{"n_head": 6, "head_dim": 32, "activation": "tanh_gelu", "norm": "layernorm", "norm_eps": 1e-05, "init": "normal", "init_std_qkv": 0.0361, "init_mimetic": 0.5, "lr": 0.00195, "beta1": 0.9, "grad_clip": 2.0}
MLP neurons of a small language model. Each row is named by its layer, matrix (up: input weights) and neuron, and shows model dimensions 16-79. Each number is 50 + 15 x the weight over its row's rms, rounded and kept within 0 to 99.
After each neuron's rows, "fires on" lists the tokens most often at its 100 highest values on Wikipedia text that the model never trained on.

L5.up505:41 37 62 14 51 64 39 39 66 75 44 43 54 46 59 65 45 54 63 52 49 63 55 07 53 39 43 63 24 45 20 53 57 46 69 75 57 48 44 27 52 43 58 49 34 73 84 59 70 49 66 60 72 57 56 49 78 51 35 45 41 62 18 50
fires on: "ot", "ed", "un", "ver", "ut"

L4.up403:71 66 42 60 49 91 37 22 56 31 41 81 56 74 68 30 44 25 55 43 69 68 56 73 44 58 39 66 59 62 52 64 43 41 53 77 53 34 41 68 60 45 35 34 60 30 32 43 52 36 65 34 43 62 73 60 49 56 54 61 37 35 56 36
fires on: "am", "own", "ter", "on", "im", "in"

L6.up343:62 63 49 59 65 47 44 38 74 57 60 63 60 85 28 29 65 40 51 51 29 35 51 82 65 68 54 53 31 89 44 62 33 35 19 33 45 65 52 64 62 26 45 50 74 62 55 32 39 20 61 57 47 58 45 56 42 57 36 13 46 47 48 47
fires on: "er", "ch", "ult", "or", "my"

L9.up19:61 38 39 52 65 45 84 54 54 40 40 69 56 60 36 61 31 50 52 51 59 26 61 34 46 80 60 47 56 30 54 38 35 49 50 47 67 43 65 51 43 66 42 78 23 47 50 75 53 71 38 52 37 48 36 56 43 66 72 39 56 54 64 59
fires on: "ro", "u", "il", "al"

L11.up475:44 55 74 46 60 57 60 54 42 39 23 32 39 53 63 44 50 58 38 50 67 58 60 33 53 35 62 60 40 45 71 43 47 30 79 53 36 46 62 42 27 24 39 42 51 57 39 52 64 33 74 79 51 34 63 52 82 50 51 50 44 76 70 57
fires on: " W", " F", " K", " T", " w"

L6.up622:10 23 82 42 32 47 49 58 47 49 55 73 67 58 53 68 42 37 44 66 58 65 50 56 30 63 37 38 50 51 64 44 31 37 40 43 68 39 50 20 49 62 27 35 42 65 46 59 52 59 41 61 48 55 70 76 44 56 43 74 70 50 76 15
fires on: " on", " W", "u", " Th", "w", "W"

L11.up34:77 54 75 71 30 69 54 40 39 64 34 58 01 87 59 29 34 48 52 51 38 53 63 72 43 70 62 41 20 46 40 88 29 48 51 35 41 78 57 40 60 50 39 53 21 41 33 48 45 33 43 71 59 70 52 29 45 64 59 44 40 76 54 76
fires on: "-", "/", " ("

L4.up309:30 47 47 20 50 60 58 30 42 45 52 74 35 83 25 47 64 35 46 71 65 35 72 59 55 38 37 45 71 36 39 43 51 32 20 29 53 58 69 53 47 38 68 48 33 45 42 27 32 51 65 45 66 62 43 50 28 48 57 84 74 40 27 61
fires on: "ly", "s", "ers", "in", "al"

L4.up206:52 42 63 49 38 38 56 34 69 59 43 33 57 57 75 42 66 19 51 46 61 60 40 50 61 51 32 70 46 59 32 85 27 78 42 62 38 46 45 66 62 47 19 44 52 40 37 28 46 41 71 32 57 58 25 72 65 81 41 75 39 51 58 57
fires on: "ent", "er", "ers", "z", "ed", "y"

L7.up365:48 35 59 57 46 51 72 46 69 35 10 47 47 63 76 16 30 43 76 36 53 50 77 59 34 53 50 51 57 42 39 81 43 84 42 37 62 35 44 68 59 53 53 76 45 43 23 37 31 48 68 57 44 39 58 50 62 43 39 59 32 55 45 47
fires on: "s", "es", "les", "ts"

L7.up392:43 47 52 76 37 61 47 33 66 14 59 56 12 42 69 43 56 30 44 63 30 31 25 62 29 50 57 58 53 47 56 42 62 43 53 49 47 31 33 47 37 43 10 47 15 28 60 53 59 69 50 36 46 43 63 79 70 61 16 59 69 49 48 53
fires on: "=", " J", " Al", " Bar", " j", "ide"

L6.up150:51 56 62 49 39 59 63 63 53 51 36 48 45 54 49 53 49 75 50 55 55 49 63 70 68 32 35 52 61 50 26 51 65 25 32 80 22 27 38 53 42 53 51 53 19 45 51 65 53 37 42 53 55 52 33 36 37 53 52 64 26 69 57 25
fires on: "her", "or", "eb", "f", "ed", "in"

L8.up339:42 83 52 51 51 48 56 51 94 71 36 69 47 59 40 42 68 78 20 17 39 49 50 56 38 76 37 40 38 51 43 69 62 19 49 43 50 67 13 50 38 49 50 55 63 65 48 44 56 42 47 29 48 54 49 38 37 51 53 34 56 38 22 35
fires on: "or", "er", "ear", "mer", "ur", "r"

L7.up309:58 71 43 51 56 58 55 46 39 50 46 58 41 47 60 80 48 34 44 41 60 26 48 62 26 42 50 76 40 65 17 59 29 49 19 57 35 28 31 50 48 02 46 67 56 60 29 66 57 42 59 57 46 44 40 41 60 59 41 49 46 27 57 57
fires on: "rit", "et", " ex", "ent", "it", "in"

L9.up306:51 45 50 68 82 75 40 48 51 44 43 51 68 78 68 40 28 48 52 24 54 38 50 43 42 73 10 65 68 40 45 15 57 49 89 57 49 40 41 45 65 59 53 34 50 69 45 73 41 49 48 32 55 47 55 33 41 66 64 59 86 51 78 34
fires on: "ir", "on", "re", "el", "al", " L"

L8.up523:31 42 51 36 30 56 67 48 87 35 50 33 53 50 54 69 74 73 65 55 80 61 72 35 64 40 44 25 66 44 31 51 24 58 42 49 44 40 45 66 29 81 38 47 56 37 50 54 30 68 36 51 65 33 37 40 48 49 36 18 56 45 53 60
fires on: "ri", "in", "or", "i", "en", " of"

L7.up610:47 62 58 68 54 59 24 44 43 38 55 82 26 35 43 64 41 54 35 66 66 46 50 41 52 18 63 53 43 62 52 39 38 68 63 55 69 49 80 26 37 43 47 51 68 61 67 53 53 40 48 36 46 25 40 55 57 53 59 46 67 39 32 36
fires on: " Par", "an", "ar", " is", " was"

L8.up43:59 38 71 35 55 50 59 60 77 57 44 75 57 56 66 25 49 41 60 46 67 86 68 60 13 72 59 52 57 56 41 57 58 46 62 46 47 58 46 59 46 55 52 44 57 73 23 55 20 39 84 33 39 33 56 42 58 65 52 43 34 50 56 44
fires on: "as", "es", "ad", "ts", "et", "s"

L8.up176:59 53 55 40 58 69 50 45 60 29 29 44 64 64 55 75 64 50 69 46 36 49 62 61 32 26 60 42 62 47 36 66 32 29 56 64 61 76 69 44 60 47 49 45 76 27 43 43 68 35 53 61 77 63 42 34 37 68 55 73 41 59 54 50
fires on: "le", "ag", "ive", "ass", "ent", "ial"

L9.up25:42 64 47 55 54 53 75 53 69 28 33 61 30 49 65 38 59 12 53 57 42 61 56 33 62 71 52 62 43 48 49 59 42 73 37 40 54 50 39 39 57 34 41 33 40 47 41 53 44 59 57 76 63 39 86 58 56 41 49 46 43 79 48 28
fires on: "est", "1", "l", "e", "3", "st"

L6.up373:63 49 67 54 39 56 35 59 40 24 36 67 51 77 24 40 19 63 61 30 43 62 86 52 48 59 42 39 52 53 31 62 62 24 74 26 42 40 69 61 38 62 50 30 22 44 47 47 51 68 45 57 51 46 65 47 41 69 51 51 36 57 59 45
fires on: "-", " ", "ian", " O", "O", " pro"

L4.up262:66 38 41 52 43 84 59 71 26 69 64 51 62 38 69 28 40 49 47 21 42 44 24 61 78 61 42 57 51 96 52 48 42 20 60 61 62 50 24 46 78 35 43 41 69 70 48 64 61 51 71 54 43 21 54 53 56 66 42 33 41 33 56 43
fires on: "m", "t", "c", "p", "r"

L8.up254:40 46 43 59 71 30 61 64 43 17 43 23 73 37 34 44 45 68 66 45 45 60 00 55 62 45 50 56 61 46 45 38 45 52 58 74 69 50 62 40 49 50 57 54 44 47 56 61 55 31 42 47 33 88 56 50 52 85 65 70 68 57 24 58
fires on: "t", "id", "p", "ce", "ep", "ib"

L8.up178:56 35 31 83 46 33 71 72 53 41 36 29 24 66 66 55 54 40 38 60 32 74 34 67 53 28 69 79 39 65 39 72 63 55 58 36 29 53 57 59 62 54 56 42 54 41 50 73 50 50 59 87 34 69 48 60 60 69 28 48 62 68 32 67
fires on: " a", ".", "iz", "em", "l"

L8.up513:54 23 50 50 17 50 33 80 56 49 65 36 58 64 54 68 51 51 55 46 43 41 46 68 25 50 36 38 54 56 68 40 80 54 37 51 61 47 63 38 32 58 24 40 40 51 24 53 41 58 49 50 40 49 31 20 47 50 42 53 60 59 48 56
fires on: "-", ";", ",", " |", ".", ")"

L8.up155:54 33 76 70 36 28 54 67 60 42 34 47 42 47 63 73 69 54 61 73 54 48 36 50 51 33 52 70 27 57 53 40 52 38 79 34 45 30 54 40 41 26 80 34 34 38 49 47 47 69 53 51 40 44 64 65 74 89 34 53 42 57 39 70
fires on: " a", ".", "her", "or", "any", " all"

L7.up470:51 57 63 62 44 34 35 52 71 56 52 43 23 28 44 53 53 62 41 39 62 92 31 48 86 30 27 39 21 52 32 56 75 45 53 53 63 54 51 41 75 43 31 34 21 36 33 32 52 63 31 59 52 50 85 42 34 31 60 36 40 48 57 31
fires on: "all", "id", ".", "l", "h", "re"

L8.up579:52 51 45 66 37 32 54 55 62 42 48 57 71 57 34 51 49 53 81 68 35 60 73 40 20 09 48 65 31 58 37 39 72 22 52 25 61 45 38 50 37 75 10 38 50 67 40 57 49 81 69 73 53 36 57 67 68 74 54 40 67 61 55 73
fires on: " M", " W", " Will", " D"

L6.up100:52 63 56 46 65 55 42 63 66 57 39 56 69 24 63 56 61 59 71 51 64 18 53 64 37 48 63 66 24 38 49 51 38 27 46 47 40 39 29 56 84 37 73 51 64 82 33 66 53 32 65 31 55 45 21 74 44 37 71 35 55 62 47 74
fires on: "it", "iver", "ft", "el", "ent", "ident"

L4.up474:47 57 73 38 49 51 48 49 55 51 60 28 52 55 32 63 33 55 53 57 36 65 62 61 37 64 62 46 61 72 18 69 46 40 56 47 65 44 68 38 35 45 42 37 41 58 42 31 62 29 20 73 14 37 72 51 60 27 37 50 52 69 28 54
fires on: "h", "ep", "ri", "f", "or", "y"

L9.up107:50 63 47 44 61 52 41 63 45 48 56 57 33 50 66 71 47 65 62 36 56 58 34 43 41 42 59 35 24 31 55 78 41 46 73 35 61 38 34 39 34 36 67 68 78 51 44 60 43 43 40 45 60 73 39 84 43 45 38 46 48 72 42 45
fires on: " cl", " Sh", " Cl", " Th", "es", "th"

L9.up366:32 21 72 38 44 57 44 77 48 64 32 60 69 36 28 44 49 42 66 65 55 58 55 58 45 58 49 32 49 31 64 56 55 31 49 52 42 25 52 29 48 44 38 58 52 48 42 79 38 42 31 46 63 67 72 85 44 82 71 47 39 43 41 61
fires on: "o", " w", "u", "W", "inal", "orld"

L7.up101:38 49 58 46 52 44 24 54 52 30 34 58 38 53 62 55 62 52 74 51 92 73 33 65 29 55 41 28 52 57 46 59 47 53 27 40 32 18 61 42 50 30 60 16 35 57 46 56 24 50 28 04 62 53 61 50 47 46 66 38 60 33 41 49
fires on: "al", "1", "en", " of", "ed"

L7.up497:45 44 56 34 44 49 39 45 35 55 36 50 54 32 58 64 47 23 63 73 43 45 44 51 61 37 67 32 66 68 43 50 67 39 32 72 42 56 92 45 15 54 42 75 44 56 52 45 73 46 18 28 42 32 63 52 12 60 45 64 51 65 63 39
fires on: "9", "8", "7", "al", "ed", "1"

L4.up38:49 55 48 40 23 39 54 41 50 52 52 37 62 72 61 74 54 28 78 61 59 44 69 54 58 60 41 82 51 29 46 68 51 55 28 47 48 56 61 56 41 57 25 63 39 50 73 64 68 45 45 43 37 60 46 31 27 42 58 39 31 40 39 52
fires on: "et", "O", "in", "A", "x", "i"

L6.up481:46 79 73 70 44 29 46 58 64 33 53 63 65 33 62 64 32 49 49 36 30 80 39 63 45 47 16 18 38 48 38 67 54 57 74 50 22 57 59 28 23 59 65 55 33 40 34 56 62 20 47 63 32 61 49 69 48 61 60 51 55 32 54 70
fires on: " re", "al", "w", " pre", " le"

L11.up617:36 37 46 52 35 38 77 47 47 40 38 58 52 59 59 83 53 53 68 32 56 71 49 53 82 31 39 47 73 65 40 06 52 61 48 34 14 58 46 49 31 47 50 70 76 66 79 65 39 69 26 49 56 50 77 40 52 46 23 20 55 58 47 53
fires on: "at", "i", "os", "ot", "in", "u"

L11.up140:59 58 54 52 47 36 35 74 68 44 67 48 46 19 29 46 45 56 57 71 23 42 58 64 68 32 38 46 44 71 64 39 27 41 54 44 44 57 57 47 50 35 30 25 37 57 45 63 73 00 37 26 69 67 70 44 61 65 31 69 42 51 69 80
fires on: " v", " V", "f", "v", "b", " sp"

L5.up418:24 31 61 43 80 52 46 56 70 31 60 52 53 64 65 56 61 51 83 56 45 37 48 59 47 67 45 73 35 51 85 29 62 38 19 46 49 66 44 31 46 48 68 15 34 68 71 53 17 36 54 44 61 50 60 27 60 66 78 57 68 30 46 44
fires on: "n", "0", "iss", "ear", "al", " of"

L4.up360:47 64 42 63 37 75 52 57 61 49 26 70 67 28 34 54 34 43 46 48 11 52 26 38 54 58 51 45 61 64 24 71 32 66 62 79 45 58 32 29 31 58 21 32 54 57 60 51 58 51 51 36 63 81 42 48 45 65 50 55 57 75 64 56
fires on: " \"", " I", "t"

L5.up138:63 53 58 42 58 54 44 49 70 54 55 42 60 48 41 47 83 37 51 45 71 52 48 47 44 69 36 58 52 61 49 61 40 68 50 44 52 28 63 25 49 53 25 70 26 53 31 35 50 65 51 49 74 59 54 33 18 61 56 61 53 45 51 50
fires on: "er", "ed", "ost", "ab", "y", "um"

L9.up496:62 60 37 41 43 42 57 47 82 38 47 83 43 48 48 52 56 59 60 67 46 72 46 64 55 28 27 72 37 45 63 35 28 46 28 54 60 75 45 51 30 53 39 58 43 28 44 44 50 32 44 42 44 51 50 79 42 48 54 54 31 64 40 48
fires on: "l", "′", "r", "^{", "al"

L6.up411:49 36 54 68 81 68 60 68 74 52 44 46 55 36 75 55 47 54 42 63 29 58 71 60 33 35 46 82 23 33 24 75 64 16 76 53 71 26 47 35 36 49 46 52 48 73 56 58 62 30 45 75 49 49 42 41 58 45 43 60 35 49 22 60
fires on: "ed", " to", "h", "he", "un"

L9.up501:50 59 58 57 47 74 49 60 75 48 68 44 46 29 48 48 56 45 48 55 44 64 29 31 56 22 78 50 25 59 20 64 09 27 39 60 44 47 78 55 29 77 35 39 50 42 64 54 37 79 44 66 47 42 62 51 62 29 45 41 66 52 56 63
fires on: "or", "er", "en", "y", " g", "g"

L5.up554:60 38 45 41 52 63 56 57 13 28 49 48 47 32 50 58 58 39 52 63 46 42 24 43 79 46 26 57 59 47 32 50 45 52 33 72 59 57 64 23 99 41 07 34 64 85 47 46 53 69 50 60 57 47 60 41 49 39 42 60 59 54 90 37
fires on: "ot", "ag", "r", "c", " March", "in"

L5.up548:49 53 50 60 45 49 45 68 66 34 53 11 22 60 57 75 62 55 46 32 27 50 52 55 60 31 40 62 45 68 67 37 51 59 67 56 54 47 54 50 30 37 51 47 48 56 45 51 56 61 62 44 43 47 67 63 61 34 75 48 52 62 31 15
fires on: "ation", "l", "ter", "f", " f", "es"

L5.up206:68 19 86 72 39 61 43 69 37 58 54 53 56 56 54 78 48 51 54 24 28 57 45 54 48 90 24 34 35 56 25 60 59 52 48 61 54 74 39 23 54 60 41 73 37 55 34 22 39 27 69 45 44 37 61 50 65 65 46 28 43 58 39 51
fires on: "1", "are", "ire", " ", "ol", "-"

L7.up0:48 61 36 50 62 42 36 91 58 55 50 64 29 47 58 45 51 08 49 48 54 60 79 52 34 36 58 45 63 74 54 40 40 44 64 35 53 25 63 25 07 47 41 68 61 44 61 36 77 51 30 69 48 16 59 66 56 58 36 68 53 37 48 57
fires on: "orn", "an", " is", "amily"

L7.up446:39 61 52 31 53 74 38 56 54 61 53 48 48 53 68 59 69 33 16 44 54 57 39 14 66 47 74 58 57 74 16 39 62 59 60 43 66 56 69 56 25 50 35 30 44 41 53 69 62 26 50 53 32 60 60 40 44 50 78 57 59 48 49 71
fires on: "-", "b", "om", " In", " I"

L7.up426:58 50 65 47 38 30 55 52 56 39 29 52 27 57 59 62 31 61 64 37 32 59 47 79 29 50 54 48 49 33 63 80 54 43 47 57 53 54 44 52 46 50 20 36 73 50 38 59 34 60 44 87 53 53 40 70 57 57 59 40 60 57 54 77
fires on: " A", " D", " P", " W", " F", "A"

L8.up427:53 76 60 20 33 38 33 73 52 71 52 30 47 87 51 58 40 63 75 41 42 50 49 73 45 56 45 51 55 66 50 51 35 36 66 38 57 33 63 44 51 40 21 45 25 36 32 37 48 40 45 76 44 43 28 40 49 58 55 71 30 65 57 59
fires on: "-", "il", "at", "ol", "el"

L4.up199:39 50 50 61 57 37 25 48 66 71 65 38 28 47 47 29 19 79 58 51 49 57 53 31 43 57 73 46 38 45 59 45 52 44 49 32 82 45 47 50 76 33 24 38 32 48 38 61 58 61 52 65 23 61 61 53 60 51 50 53 33 41 46 43
fires on: "h", "sh", "im", "l", "ater", "c"

L6.up551:50 61 55 52 56 23 79 57 61 39 62 93 51 90 41 33 60 48 62 43 23 45 50 75 67 49 47 81 48 72 53 61 55 50 68 50 66 61 44 34 26 72 36 61 55 49 35 49 45 45 62 58 24 55 21 65 69 36 46 42 44 27 40 54
fires on: " to", "fter", " would", " after", "r", "l"

L11.up61:65 85 68 58 36 59 62 45 51 41 47 77 45 55 76 23 62 08 39 65 34 42 59 33 53 59 41 21 52 45 22 62 58 43 54 61 38 99 45 52 30 47 62 42 31 34 62 77 21 32 10 48 48 67 47 17 50 53 55 38 38 39 31 49
fires on: " \"", " (", "ver", "\n\n", ".\n\n"

L4.up197:62 49 23 50 34 46 59 84 48 52 38 49 43 69 49 43 64 45 36 38 52 57 68 37 59 37 59 73 47 38 23 62 28 49 40 46 53 75 41 41 61 41 59 31 63 40 63 45 59 49 51 65 50 59 62 70 51 71 40 58 43 40 73 65
fires on: "p", "-", "iv", "s", "em", " a"

L6.up207:52 41 46 43 33 51 53 40 42 44 59 59 26 42 88 55 43 21 63 31 32 55 44 28 37 52 63 39 54 36 48 60 49 41 35 66 84 52 25 34 41 29 49 67 53 57 43 48 59 37 37 48 37 67 54 46 62 83 10 41 67 58 46 38
fires on: "u", " j", " H"

L7.up88:45 58 27 54 34 19 59 57 44 37 85 50 16 65 53 48 39 52 63 46 49 61 68 43 25 34 42 54 59 50 65 40 40 56 87 41 49 68 59 75 22 36 27 54 61 50 53 63 39 77 45 37 49 41 27 58 67 34 42 35 49 26 23 26
fires on: "l", " cl", " Cl"

L5.up610:63 28 67 57 67 47 38 82 47 31 09 56 40 52 57 46 23 52 79 48 68 30 57 22 40 66 48 68 51 42 59 32 53 57 55 60 60 63 47 66 48 47 27 37 38 29 63 65 40 61 35 49 55 28 29 59 50 43 69 38 30 43 57 59
fires on: "al", "ran", "el", "il", " Comm"

L11.up189:56 08 66 40 45 44 63 66 65 64 62 31 34 74 45 64 58 62 35 42 41 74 26 63 26 41 37 35 59 51 56 72 53 53 56 59 65 60 39 40 59 64 41 62 42 52 56 54 41 72 27 55 46 72 51 53 48 70 60 43 70 63 82 53
fires on: "-", ".", "===", " \"", "l", ":"

L9.up566:42 40 64 52 69 53 35 59 63 48 47 34 63 58 51 27 27 60 45 65 28 35 36 61 78 75 42 49 53 73 39 32 28 35 58 58 43 13 31 29 41 46 62 57 52 35 32 52 35 48 48 30 33 71 49 41 39 57 47 49 71 58 68 59
fires on: "on", "ist", "erson", " se", "el"

L5.up3:49 51 30 35 46 36 47 67 74 49 14 25 62 37 61 42 52 70 54 45 53 52 76 45 58 41 64 64 64 68 60 52 07 37 51 53 49 71 54 31 76 48 58 62 70 43 50 36 48 57 60 38 44 54 61 46 46 36 86 68 31 58 52 32
fires on: " and", "it", "l", "r", "ol", "ake"

L8.up632:62 28 22 42 56 13 50 55 60 67 46 45 45 54 45 73 65 64 71 69 33 54 51 45 64 58 51 48 66 71 36 64 59 33 40 51 37 62 88 30 34 51 60 69 44 33 58 34 74 39 46 61 47 54 63 52 30 77 24 42 52 35 41 48
fires on: "em", "1", "im", "ed", " med", "le"

L8.up232:36 60 37 56 31 54 29 52 61 80 41 47 46 39 55 18 34 43 55 41 39 38 55 32 47 61 57 30 56 66 49 28 49 68 85 57 65 65 45 53 33 50 63 46 43 78 55 62 54 45 64 46 51 78 45 61 62 75 63 63 45 66 43 57
fires on: "r", "W", "os", "g", "t", "s"

L8.up545:55 50 62 62 50 44 62 54 71 33 38 65 64 60 25 40 46 18 54 58 05 62 37 55 70 32 52 40 39 56 55 44 50 46 50 47 62 55 68 42 50 44 72 37 34 49 62 51 77 54 38 56 77 69 79 21 77 52 57 38 45 49 28 70
fires on: "ul", "f", "ro", "b", "al", "on"

L4.up179:46 51 57 44 61 41 22 78 52 81 70 63 50 56 41 68 50 55 53 69 61 70 64 54 48 37 80 44 55 73 21 44 46 36 62 25 39 17 63 58 40 41 63 36 60 43 41 14 29 27 42 55 69 44 63 53 25 45 45 51 26 47 73 35
fires on: " of", "ul", "che", ".", "="

L4.up369:56 66 45 46 40 73 53 49 32 54 47 63 58 39 49 49 24 13 54 57 55 86 25 59 39 60 59 55 70 33 54 31 62 88 25 35 50 64 59 58 31 44 31 40 26 18 46 61 69 34 43 58 47 52 61 52 30 41 80 60 51 59 58 44
fires on: "ra", "on", "om", "ab", "r", "b"

L8.up183:61 62 45 47 33 29 61 47 63 42 66 47 56 67 41 65 46 43 33 36 69 57 46 65 39 43 85 43 60 33 40 65 35 51 56 07 31 50 70 53 34 57 51 41 71 57 57 33 25 50 50 47 77 52 48 82 45 66 69 27 35 39 37 10
fires on: " of", "ol", "ar", "ch"

L5.up454:21 27 36 68 34 75 63 57 56 51 51 79 62 53 56 76 47 45 90 57 30 50 52 31 49 65 48 52 38 19 57 40 68 37 43 64 48 49 28 49 28 67 37 65 35 69 12 55 46 46 48 62 47 63 62 56 44 84 56 34 82 49 42 26
fires on: "u", "i", "e", "ai", "ia"

L5.up264:52 58 67 48 66 33 05 61 58 39 73 66 57 27 41 48 35 32 60 53 66 32 36 60 71 64 74 55 44 62 25 41 44 67 42 57 44 50 41 83 55 25 36 31 60 40 60 60 40 29 30 66 83 69 64 55 32 52 64 72 61 60 67 47
fires on: " which", " of", "et", " No", ")", "."

L7.up115:85 50 48 58 58 38 69 54 64 45 16 81 49 44 39 82 44 38 47 50 53 39 49 54 67 41 69 76 40 36 51 64 43 20 46 57 74 46 46 49 52 67 40 42 47 44 45 41 69 53 72 48 61 68 49 35 32 52 66 45 39 61 34 46
fires on: "t", "ich", "y", "her", "ly", "o"

L11.up576:50 46 49 77 67 74 52 63 46 63 68 59 45 42 80 50 46 52 54 54 25 54 47 16 48 61 59 67 68 61 61 65 45 63 62 50 74 53 75 51 61 54 43 62 59 61 41 72 49 67 34 58 62 76 52 57 48 72 63 31 34 45 56 62
fires on: " |\n", "om", "ov", "c", "m", "\n\n"

L4.up160:45 45 42 63 57 40 71 60 45 47 47 87 46 87 56 57 43 39 39 45 62 76 24 37 62 58 46 52 31 69 29 46 42 53 54 51 75 66 36 34 52 24 80 24 41 52 36 53 65 71 56 46 25 21 65 60 37 31 60 57 73 66 13 35
fires on: "g", "est", "and", "l", "d"

L8.up485:57 77 47 36 57 54 59 62 71 59 44 42 54 42 49 50 32 51 22 46 54 71 40 35 24 49 44 33 42 33 70 48 47 43 31 58 36 51 67 63 77 54 51 47 41 44 48 49 32 85 65 62 75 60 49 45 31 35 61 62 74 49 64 43
fires on: "2", ":", "3", "6", "7", "."

L5.up530:51 66 52 41 50 65 33 56 77 61 71 84 46 51 38 55 67 16 72 56 70 43 29 74 53 58 44 79 56 35 17 68 07 40 52 57 40 27 73 56 73 39 43 50 26 41 43 48 40 54 58 32 35 47 49 53 52 43 52 64 44 42 65 52
fires on: "ed", "er", "on", "ob", "in", "ment"

L8.up584:61 43 49 45 88 46 53 67 33 50 49 52 30 31 29 41 54 33 70 54 64 39 63 38 63 51 56 65 50 60 34 55 28 28 57 78 37 76 43 34 56 49 51 32 42 42 55 75 64 64 32 46 58 61 57 65 63 60 28 60 38 36 50 62
fires on: "g", "y", "ig", "an", " St", "os"

L4.up235:62 62 56 42 25 37 40 42 24 55 61 39 62 53 47 51 32 43 69 55 55 51 88 69 50 62 44 68 66 59 73 37 32 72 46 61 34 23 64 52 09 56 69 61 47 36 41 46 62 37 42 37 36 62 54 67 49 72 89 67 45 43 56 43
fires on: "ar", "ight", "k", "av"

L8.up527:52 66 57 66 86 54 34 40 53 64 49 48 28 42 38 49 41 43 67 87 50 65 79 68 60 48 45 47 69 49 62 19 38 24 54 30 44 54 23 42 70 70 46 40 55 55 48 56 32 52 35 54 43 65 68 32 64 60 20 55 53 53 44 57
fires on: "y", "ly", "h", "l", "g"

L11.up251:69 62 58 40 46 61 72 43 25 38 57 57 45 51 35 51 39 55 12 63 22 57 30 70 52 41 79 63 39 76 40 71 53 51 47 37 76 36 39 50 47 29 77 28 41 71 45 41 47 42 46 55 45 32 75 60 42 42 30 35 62 53 44 59
fires on: "f", "g", "w", "h", "ct"

L6.up500:58 63 39 59 66 61 47 64 89 44 31 75 45 80 38 64 15 49 71 56 48 44 41 31 32 50 55 38 78 64 53 33 35 26 64 77 72 36 46 48 33 68 26 33 84 44 61 48 43 48 58 20 51 64 55 46 50 69 40 22 39 50 30 55
fires on: "t", "ir", "y", "on", "and", " d"

L4.up506:34 33 36 30 23 37 21 63 48 40 39 22 47 70 49 60 56 44 50 54 39 63 38 67 43 67 40 40 45 92 68 77 39 63 59 34 69 58 58 50 61 60 40 50 54 53 49 53 51 54 37 30 51 43 58 47 64 54 33 64 46 62 73 59
fires on: "uc", ".", "c", "l", "ol", "ric"